{
  "n_layer": 8,
  "d_model": 640,
  "n_head": 10,
  "n_kv_head": 10,
  "head_dim": 64,
  "d_mlp": 2560,
  "vocab_size": 32768,
  "activation": "tanh_gelu",
  "norm": "layernorm",
  "norm_place": "pre",
  "norm_eps": 1e-05,
  "positions": "learned",
  "qk_norm": false,
  "attn_scale": 0.125,
  "bias": "all",
  "tie_embeddings": true,
  "parallel_block": false,
  "init": "uniform",
  "init_std_qkv": 0.0142,
  "init_std_o": 0.00354,
  "init_std_up": 0.0142,
  "init_std_down": 0.00354,
  "optimizer": "muon_variant",
  "lr": 0.00586,
  "beta1": 0.95,
  "weight_decay": 0.03,
  "lr_head": 0.00342,
  "grad_clip": 1.0,
  "warmup_steps": 200,
  "schedule": "wsd",
  "decay_fraction": 0.671,
  "decay_shape": "linear",
  "final_lr_fraction": 0.0,
  "batch_tokens": 65536,
  "seq_len": 2048,
  "doc_mask": false,
  "z_loss": 1e-05,
  "train_tokens": 766500000,
  "steps": 11696,
  "dataset": "wikipedia_en"
}
MLP neurons of a small language model. Each row is named by its layer, matrix (up: input weights) and neuron, and shows model dimensions 224-287. Each number is 128 + 32 x the weight over its row's rms, rounded and kept within 0 to 255.
Before each neuron's rows, "fires on" lists the tokens most often at its 100 highest values on Wikipedia text that the model never trained on.

fires on: "0", "-", ".", "s", "1", " which"
L4.up427 [112  71 186 153 124  89 179 103 139 120 120 127 123 136  42 142 155 164 104 103 105 141  87 149 175 100 166 123 131 126 108  64 131 140 119 141 150  95 104 160 146 133 128 136 114 134 173 106 136 169 138  81  89 134 127 167 156 123  77 132 128 128  84 159]

fires on: ",", ")\n\n", "\n\n", ".", ":"
L4.up222 [107 106 133 175 170 227 135 115 135  99 118 149 138 104 144 130  83 133  65 116 128  82 149  62 109  94 173 111  96 141 187 151 153 159 111 166 112 166 129 156  67 150 166  96 149 120  57 138 120 122 145 109 163 138  99 145 132 166 108 178 115  97  80 160]

fires on: " ", " |", "3", "\"", " (", "2"
L4.up2362 [141 128 104 111 158 118 155 203 152 130 105 122 113 148 127  44 174  73 114 130 126 102 155 112 114  99 129 116 141 141 139 148 106 116 114 135  95 171 126 146 127  97  85 145 152 173 139 150 119 131  93 110 143 154  85 109 168 111 160 111 166  97 190 141]

fires on: "4", "–", "5", "8", "6", "9"
L4.up1136 [ 69 150  77 127 138 131 104 165 146 119  99 132 135 129  74 149 105 149  92 105 126 129 164 125  82 127 166 139 126 141  85  96 127 155 149 127 138  77 129 102  85 126 115 120  95  83 104  97 170 144 151 128 144 116 130  85 109 160 135 144 121  80 124 174]

fires on: ",", " ", " he"
L4.up2232 [ 94 145 169 126  88  85 122  89 157  96 127  77 104 129 163 103  88 163 139 111 129 145 146  66 146 180 106 123 147 143 116 116 181 147 138 133 126 149 133 152 167 115 143 147 140 128 114 134 159  87 160 126 123 142 163 137 193  97 156 138 147 137  59 137]

fires on: " that", " \"", " addition", ","
L4.up749 [130 139 147 159  93 148  93 105 120 150 174 127 152 141 166 136 112 143  68  86 166 216 165 140 147 176 150 121 109 135  74  95 137 147  90 120 130 109 116 160 144 131 115 100 115 109  99 117 153 131 136 116  76 125  86 180 106 128 134 110 183  58  90 112]

fires on: " the", " first", " a", "'s", " "
L4.up1519 [ 82 133 102 129 147 143 126 115 145 173 117 184 128 152  93  77 102 147 124 134 168 166 104 165 196 141 169  74 168 145 101 144 126 134  49 166  94 102 162 120 135 195 150 174 121 127 131 153  87 129 130 137  64  93 101 158  82 142  91  46 124 161 151 118]

fires on: " ", " most", " many", "000", "."
L4.up2448 [169  79 134 120  85 131 109  81 127 116 119 140  94 123 126 120 175 130 171 148 128  99  70 120 101 139 178  83 146 168 118  67 129 132 105 155 165 117  90 205 143 181 124 163 137 142 171 138 126 218 147 128 131 174  99 143  66  94 129 158 105 161 140 142]

fires on: " |", " ", " |\n", ".", ")", "0"
L4.up2503 [ 56 172 204 114 158 180  67  89 141 149 107 126 166 129 121 160  87 121  92 154  86 181  77  90 115  73 151 167 107 162 130 187 161  72 112 130 149 128 152 126 117 183 233 147 125 183 169 141 118 154 141 159 111 123 135  98 107 204  91 109 117 115 105 114]

fires on: " ", "201"
L4.up2170 [115 126 125  45 167 134 185 115 123 117 112 115 149 112  77  87 144 186 173 172 166 114 127 143 168 169 157 135 112 117  94  85 194 176 117 144 133 201  90 129 137 133 120 116 158 163  83 147 133 162 176 103 107  86 129 118 105 141 157  56 124  83  67  99]

fires on: " ", " |", "1", "2", "0", " ("
L4.up1104 [117 133  75 155 104 160 151 155  90 160 119 107 143 185 148 133 107  75 157  99  95  99 152  25 125 108 140  77  23 120  85 169 137 140 144 121  95 160 111 129 102 167 156 182 138 126 130 126 140 124 117  74 141 147 138 115 113 118 185  99 138 112 124  81]

fires on: "=", "|", " ", " as", " m", " |"
L4.up173 [ 89 132 158 111 141  62 105 180 152 112 117 137 145  48 164 139 113 158 101 108 144 143 124 136  83 133 142 127 135 166 156 153  86  90 155 116 139 142 121  99 101 144 109 146  94  44 133 138 131 137 111 146 140 133 130 104 133 138 135 157 127 143 130 194]

fires on: ",", " of", ".", " |", " $"
L4.up169 [126 131 113 116 127 147 114  90 119 108 113 138 114 117 143 133 162 156 122 142 163 139 142 137 117 146 156 119 164 117 107 124 106 141 105 108 155 148 119  93 169 106 154  81 132  77  92 106 162 136 136 117 108  76  97 131 155 158 105 109 123 103 105 118]

fires on: " an", "."
L4.up994 [133 124 171  69  79  99 153 127 117 109 119 121 131 136  80 110  98 156 156 130 124 110  66 158 189  95 155 143 158 168 130  91 215 180 135  94 155 135 124 102 193 121 108 117 111  88 197 109 139 147  78 114 104 110 132 159 137  78  90 155 146 145 152  84]

fires on: ",", " as", "–", "-", " and", " |\n"
L4.up1078 [138 154 121 140 125 134  92 124  52 169  72 201 141 149  96 139 102 135 140 154 159 107  92 112 105 199 118 142 155  86 111 156 159 113 170 122 114 108 112 134 132  95  91 153 140  62  58 151 157 114 177 159 159 196 130  90 153 138  85  81  72 119 171 131]

fires on: "–", ".", " |"
L4.up263 [152 110  81 121 133 118 188 206 127 155 108 132 114 163 136 158 119 157 139  87 130  91 152 144 146 131 141 144  50 146 156 105 144 182 152  89 141 139 114 119 141 163 105 110 174  80 101 127 152 117  84  89 116 142  88 158 105 125 149 114  81  86 168 177]

fires on: ".\n\n", "\n\n", "==\n", " =\n\n", " (", "-f"
L4.up1037 [196 123 102  95 110 159 119 102  51 120  80  87  95 153 125 134 206 155 144 144  96 120 141 118  93 127 196 131 104 128 133 134 223  77 115 168 164 167 122 111 132  72 127 158 133 126 119 151  90 182 156 142  87 163 138 145 156 115 105 102 163 136 143 179]

fires on: " is", "-", " Website", "c", " a", " ratings"
L4.up492 [ 87 158  92  84 115 142 107 172  77 114 120 223 134 130 141 148 123 164 154  80 163 121 141 137  76  83 126  90 112  89  87 158 100 182 130 128 126 100  93 127 140 130 141 186 171 130 144 169 151 159 141 133  41 134 142  82  82 100 149 139 134 142 117 188]

fires on: ".", "ac"
L4.up2340 [104  90 144 101  97 115 154 131 106 123 147 125  97 139  66 188 143 109 137  50 146 147  90 114 124 113 115  77  95 128  66 150 132  96 110 179 133  82 115 113 203 125 110 164  65 105 183  66 130 172 113  70  95  80  68 169 160 135 177  81  70 134 145 144]

fires on: ",", " (", " ", ")", "),", "born"
L4.up1201 [145 182 153 115 174 117  95 132 104 142 152 117 176 142  61  78  76  73 150 175 141 138 167 166  97 131 189 121 122 152 107 126  90 142  84 163 146 160  57  45  83 116  87 121 107 184 132 147  92 155  60 156 141 138 150 148 106 173 117  77 157  90  90 104]

fires on: ".", " a", " |", ","
L4.up1350 [102 146 156 169 156 128  80 126 173 119  53 172 119  56 136 127 110 137 196 114  78  64 131 135 195 165 170  99 129 124 105 162 235 135 140 105 151 128 132 115  72  96 138 106 168  96 179  89  90 102 178 165 153 119  96 109 144 118 157 190 148 170 163 166]

fires on: ",", " of", " is", " in", ")", " and"
L4.up39 [207 174 119 132 102 101 112 103 128 107 109 124 122 117  93 139  99 188  98 166 196 148 138  70 111 236 153  99 154 122 174 123 111 157  87 150 128 137 139 105  98 103 129 106  80 152 121 201 159 103 170 170 156 102 133 154 138 124 117 109  65 105  60 142]

fires on: " |", "|", ".", ";"
L4.up1929 [ 75 119 128 231 117 154  76 139 118 124 128 109 113  90  56 190 128 165  89  56  90 122 148 145  56 139 178  92  96 180  91 167 183 117 175 143 123  85  80  86 119 148 151 105 133 131 128 122 132 140 130  65 144 142 136 130 146 157 122 155  82 130  92 122]

fires on: "|", " |", "\n", ")\n", "-"
L4.up310 [134 111 127 125 171 143 159 183 100 176 153 123 156 116  33 148  97 147 135  93 132 151 126  29 115 164 124 147 166 202 114 145 142  96  81 134 106 128 170 179 184 164  68  85 177 157 129 120 155  78 149  83 129 115 108 135 126 172 118 116 106 133 169 178]

fires on: " was", " is", ",", " of", " were"
L4.up1256 [124 145 150 150 148 156 132 139 113 144 130 135  88 161 145  85 138 113  61 138  92  97 137 115 137  95  83 223 175 100  84 113 155 132 112  87  97  87  87 109 121 129 154 109 154 136 126 112 115 112 142 127 158  85 157 137 114 156 158  22 169 127 216 117]

fires on: "==", " (", " /"
L4.up1873 [122 154 147 153 128  92 141  99  88 124 104  35 154 130 170 100 139 136 169 204 161 107 108 131 128 134 119 132 142 142  91 104 130 141  54 176 152  92 135 199 145 101  12 153 161 118 124 119  96 166 145 146 143 110  40 146 112 128 141 118 121 106 118 116]

fires on: " (", " ", " =\n\n", "\"", " of", "born"
L4.up1002 [167 120 151 115 136 190  97 107  39  94 137 160  92 109 153 148 151  90 181 113 173 105 112 154 109 150 121 126 173 136 110  98 141  94 107 120 105 123 140 137 143 103  90 127  74 179  65 126 115 100 139 152 125 151 142  83 130 126 119  85 110 151 104 108]

fires on: ",", ".", "94", "Chromosome"
L4.up568 [145  85 149 159 126  87 122 172 124 169 173 110 143 143  95  46 189 132 131  86 119 140 112 167  89  96 143 168 109  62 108 129 135 150  86 136 118 195 159 136 144 136 152 136 128 156 107 113 133 134 111 106 110 145 101  92 104 151 134  79  98 100 130 119]

fires on: ",", " only", " and", ".", "ly", " or"
L4.up1651 [142 168 106 168 152 135 142 204 180 109  83 143 106 146  68 152 125 128 178  84 117  95 127  83 192 129 124 100 104 125 107  65 121 178 126 150 140 141 141 159 146 105  80 150 147 153 121 112 152 180  93 118 108 139 124 161 174 142 143 174 149 145 119 136]

fires on: " in", " with", " the", " by", " to", "."
L4.up1908 [127 101  94 196 148 156 139 104 139 146 136 137  74 182 139 111 121 108 117 120 149 115 140 147  73 130  81  67 160 156 128 151 172 154 118 153 109 167 160 137  80 159  50 130 112 160 152 175  96 131 117 109 177  96 109 113 101 117 155 130 146  99 112 143]

fires on: ",", " to", " and", " time", " |"
L4.up2487 [127 114 114 111 187  92  72 172 105 119 139 157 102 140 131 171 190 119  77 115 213 122 105 161 125 137 115 106  75 127  98 140 149 176 149 144  94 131 160 117 125 115  72 125 124 111 128  86 124 148 104 146  54 149 133 120 121 133 125 155 147 136 128 198]

fires on: " can", " is", " were", " was", "ull", "acc"
L4.up2166 [ 98 131 119 107 178 152 116 124  62 126 150 131 130 142 102 110 169 102 159 104 132 115 118 169 124 102 109 125 164 130 111 156 128  96 119 126 211 149  89  81  61 135 159  71 124 118 135 152 108 171 112  61 116 128 145 102 155 132 141  80 137 130 118 117]

fires on: " also", " was", " is", " a", " still", " are"
L4.up2388 [132  85 128 115 102 114 149  66  30 113 115 132 121  93 133 206 106 125 150  98 203  81 151 109 176 142 154 166 160 147 106 130 109 177 101 172 102 130 120 106 120 141 124 140 122  76 136 174 127  98 106 124  91 119  95 148 111 116 139 161  52 121  96 169]

fires on: ",", " to"
L4.up1672 [168 139 179  87 120 138  58  96  96 126 161 162 130 156  96 158 136 134 173 100 121 102  84  84  57  93 160 136  98 117 158  81 103 152 132 137 110 148 170 134 134 111 107 132 112 146  54  62 169 138  96 113 154  89 115 148 126 182 127 137 130 172 129 106]

fires on: ":", " ", " as", " the"
L4.up2468 [180 104 166 116 147 158 123 147 159 163 179 144 103 111 161 150 146  95 153  70 188 139 153  98 105 144 128 111 138 159 106 124 243 169  93 185 123  95 107 142 165 152 125 196 132 174 140 164  89 156 136 133 180 124 134 166 144 133 122 151 134 114  68 121]

fires on: " the", "-", " ", " The"
L4.up1186 [111 124 110  75 113  22 178 135  97 139  98 144 104 154  92 129 121  95 212 115 189  81 110 144  91 167  85 120  70 138  94 134  50 113 202  72  74 149 145 203 131 150 141  91 138 165  90 109 112  94  93 218 125  97 136 125 116 116 127 140 128 114 131 103]

fires on: " the", " |\n\n", "\n\n", "0", " The", " that"
L4.up1541 [123 129  93 159  76 114 178 146 106  99 164 171 159 150  93 132 125 106 154  82 152 132  81 145  37 215 123 130 149  95  86 148 108 136 156  80 127  89 145 124 199 195 109 107 121 123 142 148 156  96 143 120 178  69  67 118  81 128 174  83 131 126 130 118]

fires on: ".", " |\n\n", " ", " .", "'\n", ".\n\n"
L4.up239 [196 144 113 100 133 114 126 136  82 149 144 120 126 128 172 131 130 137 143  99 115 124 130 138 168  73  84 108 118 156  92 120 172  57 128  81 119 142 198 151 132 145 144 115 151 151  77 144 198 108 141 145  86 117 117 140 188 135 140 142 129 149 135 159]

fires on: " ", " Women's"
L4.up632 [130 109 133 128  97 164  94 109 101 103 123 108 142 129 113  81 106 133 116 147 134 103 145  93 135 158 163 102 125 102 175 104 128 152 124  65 125 100  80 136 104  99 156 147 106 185 133  87 107 170  68 120 168 120 145 143 159 135 194 163 113 104  98 165]

fires on: " ", "4", "3", "0", "1", " \""
L4.up1058 [ 85 164 148 126 168 130 147  68 132 148 152 111 151 180 128 127 142 127  91 127 174 106 111  96 101 138 143 113  94 155 169  68 158 156  97 107 165 108 110  91  96 153 104 182  93 128 121 141 155 141 158 169 135  86 138 220 100 131 129 139 163 146  48 183]

fires on: " of", " (", "ac", "ic", "ag"
L4.up1637 [164 131 139 154 160 119 144 174 116  81 113  81 200 162 106 120 126 165 174  59 143  94  56  71  98 134 101 126 110 110 106 111 114 119 105 101 131 127 149 155 158  93 124 127 147 118 126  92 172 148  98 111 114 125 146 112  87 127 138 173 157 113 129  81]

fires on: ",", "7", "0", "4", "2", "1"
L4.up485 [128 171 186 114 121 124 115 123 127  80 132 187  99 202 159 127 138 169 174 119 183 111 141 114 140  97  97 136 162 131 144 117  93 105 107 156 156 142 125 142  30 127 137 134 139  76  98  68 150  81  97 128 171 129 104  93 146 138 111  53  88 150  95 143]

fires on: " an"
L4.up1381 [135 107 172 138  49 166 105 120 105 143 172  48  94 173 108 116 168 150 154  99 136  94 154 170 147 149 128 161 101 167 132 126 166 118 139  83 101 141 118 163 140 159  94 107 124 118 118 173 144 149 119 114  90 151 150 182 117  99  97 112 116 152 115 103]

fires on: ",", ".", "\""
L4.up105 [145  71 136 136 119 146 133  87 106 134 101 129  99  72 109 164 166 113 153 121 135  31 147  84 143 155 155  92 138 124  43 109  83  89 169 165  96  29 141 136 153 125 105 153 144 142 122  80 108 129 135  83 138 137  67 107  83 135 154 126 154 165 132 123]

fires on: ".", ".\""
L4.up1727 [ 73 193 152 102 172  84 141 165  88 138 111 118 228  48 164 151 128 118 104  73 168 151  70 114 152 163 163  72 123 164 156 134 115 123 138  88 140 108  91 186  98 134 106  90 106 134  73 139 196 143 139 172 132 113  94 125 172 103 148 132 123 107 127 149]

fires on: " of", ".", " a", " such", " "
L4.up2532 [190 167 182 139 185 170 102 111  55 156 106 137 152 133 140 124 119 155  95 118 153 147  85 148 143 177 122  82 111 144 115 148 144 102  78 154  93 192 119 130 119 143 128  33 144 153 122 107 144 126 150 110  70 140  54  79 117 157 131 180  88 127 156 107]

fires on: ".", "\n", ",", " |", "h", "al"
L4.up1208 [ 96 159 119 147 106 145 128 172 121  87  76 152 111  82  99  82 126 163 157 102 124 172  78 142 118 114 121  96 115  80 129 144 147 119 149 121 129 158 102 184  79 157 180 181  84 161  95 133 133 170 103 132  77 151  84  79 140 115 116 125 134 120 134  98]

fires on: " began", " for", "–", " V"
L4.up826 [ 98  89 111 125 171 196 131 130 137 151 166 111 123 147  82  75 161 141 156 116 151 143 124 145 101 123 122 105 101 133 124 116 155 144 172 192  80 144 163 169  97 167 148 104 127 137 109 182 152  93  84 118 127 159 114 129 141 146 104 116 216  81 107 174]

fires on: " to", " –", " with", " left", " from", " and"
L4.up1258 [135 161 119  73  85 187 178 167 175 124 130 148 138 108  91 129 161 123 178 131 149 164 106 159  64 113 128  97  96 153 157 196 102 178 158 206 136 116 149 102  82  96 169 130  96 151 159 155 110 149 175 154  85  93 120 147 100 150  84  96 142 101  13 143]

fires on: " ", " the", " was", " his", " were", " ("
L4.up721 [120 139 116 171  92  90 151 166 126 142 133 113 109 126  92 121 136 101 135 130 205 124  73  80  92  94 177 136 169 106  94 148 110 160 123 125 109 105  56 154 122 154  61 165 119 103  85 150 116  83 133 117 122 100  60 114  97 181 171 119 177 171  90 187]

fires on: " of", " ", " in", " to"
L4.up217 [ 84  79 138  73 145 178 101 112 126 139 169 112 227  83 153 137 104  80 112 140 167 129 100 127 146 168 115 120 133 151 100 136 126 158 111 167  98 114  89 120  99 122 120 165 122 109 107 151 102 142  18 158  91 155 165 162 141 133 104  72 141 151  76 190]

fires on: " that", " only", " ", " (", " which", " a"
L4.up861 [143 162 102 152  93 153 113  63 110 117 139 152 115 123 167 106 145 104 181 148 127 161 153 146 103 160 146 114 105 149 191 141 187 113 116  89 103 100 118 132 176  64 120 107 110 100 117 185  75 144  78 162 153 141 160  97 110 117 155  74 126 132 164 137]

fires on: ".\n", ".\n\n", "\n", ".", " |", "\n\n"
L4.up1963 [137 115 102 133 164  85 117 139  95 141  90 108 145 168  92 129 136 143 140 115 163 159 104  87  66 199 122 127  98 137 112 121 112  53 107 100 112 133 134 159 194 135 107 123 135 163  79 132 169 126 104 136 174 110 127  76 116 140 144 134 132 148 174 118]

fires on: "\n\n", " (", ")\n\n", " ", "The", " =\n\n"
L4.up2398 [175 187 108 111 108 130 207  94   0 140 111  87  85 156 107 144  87  95  97 180 132  82  94 164 164 101 147 134 106  79 145 117 159 107 160 162  96 112 151 147 142 110 179 116 101 189 114  94  92  92 142 133  95  90 113 112 154 102 100 123  96 118 129 110]

fires on: ",", " (", " "
L4.up559 [ 80 115 118  86 115 103 180 135  81 177 137 138  98 108  79  90 164 121 138 115 182  68 139 170  76 114 126 146 139 126 129 124 160 165 153 122 169 121  83 133 115 164 106  93 124  85 155 117 138  76 110 148 142 130 105 131 169 165 125 118 172 138 161 225]

fires on: " the", " a", " ", " role"
L4.up1064 [140 154 144 161 181 184 142 111 113 164  98 137 124 182 166 129 178 114 162  89 150 150 110 127  78 149 141 112 119 138 103  95 138  68  75 126 143 147 102 176 152 128  89 100 130 156 149 127 109 111  81 114 131 117 159  87 116 108 120 125 146 123  68 137]

fires on: "0", "2", "s"
L4.up2237 [138 106 145 148  69 152 172 124 114 108 130  96 121 168 111 153 130 140 218  67 154  85  81  97 110 131 170 141 119 165 125 110 100 131 162 139 147 113 107 115 134 132  95 124 117 114 156  91 100 113 124 192 142  95 130 176 134 136 109  94 155 119 128 181]

fires on: ",", " where"
L4.up2540 [107  61 102 149 145 115  76  50 117 148 164  87 118 108 127 147 114 109 109 122 236  91 181 139  90 143 121 125 129 189 121 129  94 128 126 171 142 122  74 120 136  43   9 106 128 159 115 133 164  89 161 102 140  79  99 111 206 137 138 122 136  83 182 104]

fires on: ",", ":", " between"
L4.up2543 [109 102 154 100  86  85  86 118 104 117 170 146 136  34 148  59 132 104 144 120 152 111  97 186 100 126 155 164 182 147 146 120 129 122 119 111 139 118 104  70 183  98  22  74 129 117  71 114 138  75 115 206 132 104 128 124 154 171 107 106  88 140 110 152]

fires on: "."
L4.up2521 [153 101  83 107 145 123 156 108 150 118 102 155 146 138 132 116 192  91  97  88 159 103 126 199 121 103 107  88 106 102  80 128 155 135  92 162 122 121 124  80 143 141  92 123  62 158 109  92 152 148 129 109 126  96  77 149  99  94  97 116 107  91 150 137]

fires on: ")", ",", " he", "\n", ";"
L4.up2372 [155 184 165 101 113 136 150 145  70 114  99 102 113  31 136 152 111 141  67  61 192  70 124 127 132 125 104 111 126 110 111 154 139 126  90 169 183  94 160 159 187  53  47 155 106 153  97 166 127 175 171 123 160 116 108 112  99  91 138 123 102 204 185 108]

fires on: " it", " and", ",", " (", " It"
L4.up644 [104 127  96 140 110  82 155 168  87 193 143 139 112 181 115 112 197 143 110 169 141 152 139 134 121 113 106 115 154 143  90 113 134 119 123 131 110 131  85  97 110 141  70 165 169 128  46  59  93 162  64  98 142 126 115  83 117 198 176 139 172 181 113 209]

fires on: ",", "\n", ")", " |\n"
L4.up917 [120 129  99 134 143 141 109 146  93 105 111 138 133 106  89 171  65 107 156 169 156 102 103 105 108 108 144 150 130 144 118 101 106 106 123 137 161 162 150 128 158 132  67 122  76 147 141  77 162 143 188 139 153 168 144 165 160 149 121 145 189 146 159 114]

fires on: ".", ":", " Length", " "
L4.up303 [182 136 119 184 115 168 117 136 106 122  87  82 128 139 147 181 120  83 116 129 123 159 101 130 121 116 227 137 106 120 137 144  81 125 128 122 106 128 145 162 137 181  64 100 139  91 124 113 127 175 113 113  90  91  97 137  89 150  88 137 185 120 156 174]

fires on: " ", "1", " of", " a"
L4.up2286 [ 78 152  79  86 140 136 139 163 114 204 169 143 122 118 178 109  49 128 127 168 135 107 124 152  93 113 158 134 132 134 131 141 156  98 149 127  99  87 149 118 137 108 145 176 153  92 144 150 130 151 113 108  95  36  98 140  76 117 163 149 132 136  86 146]

fires on: " to", ".", " of", " and", ",", " |"
L4.up354 [179 166 123 116 131 148 143 116 140 116 136  97 166 155  89 129  99 190 167 115 149  79  50 117  81  88  91  89  60  98 119 146 187 108 162 136 125  89 154 193 168 110 136 160  89 114 107 133 157 130 140 155 116 147 145 152  79 140  93 123  87 161  75 122]

fires on: " and", ",", "0", " or", "2"
L4.up2415 [106 106 182 145 127 106 135 179  59 155 124 135  95 160 101 113 134 112 159 119 113 150  90 142 104 120 149  89  73 120 145 134 101 127 171 156 140 104  88  93 147 106  50 171 103 207 154 134  97 129  75  70 143 198 155  86 152 144 150 126 178 151  82 153]

fires on: ",", " in", " to", " (", " from", " |"
L4.up260 [ 92 125 133  84 133 161 146 149 158 129 113  98 170 137 119  95  93 158 100 131 145 114 151 177 128 125  77  83 140 206  96  98 147 117 108 135 132 128  71 138 102 114  99 152  88 110 154 162  97 115 112 136 160 170 107 179 115 121 148 151 111  64  84  83]

fires on: "-", "p", " to", "/", ",", "."
L4.up928 [111 143 150 158 136 105 117 149 156 114 149 134 108 140  41 154 163 123 138 102 106 130 130 146 165 133 120 155 107 177  79 104 242 130 163 172 165  31  90 101 154 163 105 110 122 121 132 111 157 173 141 105  55  90  78 114 116 106  59 154 130  48 131  88]

fires on: ":", ".", "′", "°"
L4.up126 [147  78 103  98 195 113 137  94 150 168 115 134 158 176 149 177 200 105 183  88 165 153 162 110 107 129 137 104 177 150 160 156 185 129  82 126 105 152 173 111 160 152 111 137 166 150 134 102 150 155  95 133  73  78 127 144 143 155 126  95 172  78 147 180]

fires on: ","
L4.up1680 [116 161 101 112 131 140  62 149 131 115 111 144 145  80 123 149 157 102 126 122 167 133  88 143 125 129 102 160 147 112 114  90 151  77 119 117 133 121 116  94  86 140  61  78 128 147 137 187 167 172 164 182 150 137 159 126 104 131 146 116 116 131 121 138]

fires on: " ", " to", " s"
L4.up1193 [141 158 150  90 103 107 112 182 111 181  94  68  79  73  99 165 181 112  72 121 129 121 125 150 151  93 144 130 154 165 158 106 119 196 161 107 166 153  84 143  92 132 102 163 102 117 174 174  91 180  86 136 120  87 135 144 122  99 119 195 165 186 118 135]

fires on: " of", " and", ".", " the"
L4.up1190 [208 138 140  63 152 144 105 162 105 178 154 131 133 106  78 141 151 158 114 154 123 101 136 113  97 115 125  77  77 104 168 124 120 135 135 165 120 121 178 150 105  49 112 137 124  72 121 175 174 108 117  89 168  98  91 110 101 142 123 121 135 131  87 144]

fires on: ","
L4.up1138 [160  99 157 187 196 171 130 151 142  65 139 151 130  88 133 121 161 181 175 103 132  51  69 114 167 158 109 117 143 122 132 186  92 164 134 132 183  99 120 112 126 137 122  76 134 181 115 132 150 151 154 172 137 117 144 151 149  88 150 100 166  97 135 146]

fires on: "\n", " |", " and", " |\n", " of", " Reserves"
L4.up1991 [125 103 153 201 131 111  64  89 141 116 155  93 102 127  62  85 111 191 188  64 149 121 101 113  85 100 136 143 114 128 188 139 119 127 139  94 101 158 136 134 130 134 131 186 172 173 142 125 105 113 121 139  62 170  79 115 125 167 126 121 163 153 138 126]

fires on: " and", " or", ",", "-"
L4.up182 [152 211 156  73 164  21 127 149  54 122  59 151  94 162 170 109  89 140 152 120 198 109 136  51 183 204  93  97 148 163 156 158 148 129 133 149 153 154 161 141 179 152 115 135 142  90 107 123 180 117 184  94 151 137 140 110 136 135 170 143 122 127 127 139]

fires on: ",", " ", " with", " and"
L4.up330 [101 190 220 157 141 145 111 157  60  94 109 128 156  17 149 132 151 126  74  95 215 122  34  97 136 186 139 126 127 149  85 149 168 117 151 161 112 143 119 105  97 112 106 164 105 212 176 138 157 145 191 130 133 140  90 201 130 123 154 135 159 126 165 131]

fires on: " "
L4.up740 [112  98 186 148 124 130 152 136 140  90 184 130 128 148 139  54 185 180 143 115 105 146 180 135 124 169 130 162 113 104 107 100 152 169 147 107  79 210 111 144 137 154 110 180  85 149  59 146 132  86 143 120 170  70  94 130 150 108 107  83 140  72 144 131]

fires on: ",", " was", " is"
L4.up2081 [167  54 107  89 132 177 171 152 193 114 141 130  66 106 184  45 110 102 158 137 125 122 109 157 166 159  82  70 131 171 112 140  84 143 188 115 146 154 149 138 142 129  60 172 104  89 104 125 132 165 125 133 113 173 165 136 169 114 132  99 151  88 104 142]

fires on: ",", ".", " /"
L4.up1238 [112 120 107 121 149 137  47 192 125 195  81  69 145 158 162  95 169 141 144 156 190 169 115 133 141 134 112 106 133 175 133 114 119 157  95 154 150 126 183 138  99 132  77 151 118 168 125 133 147 110 123 124 125 112 139 168 131 183 134 121 170 115  90  88]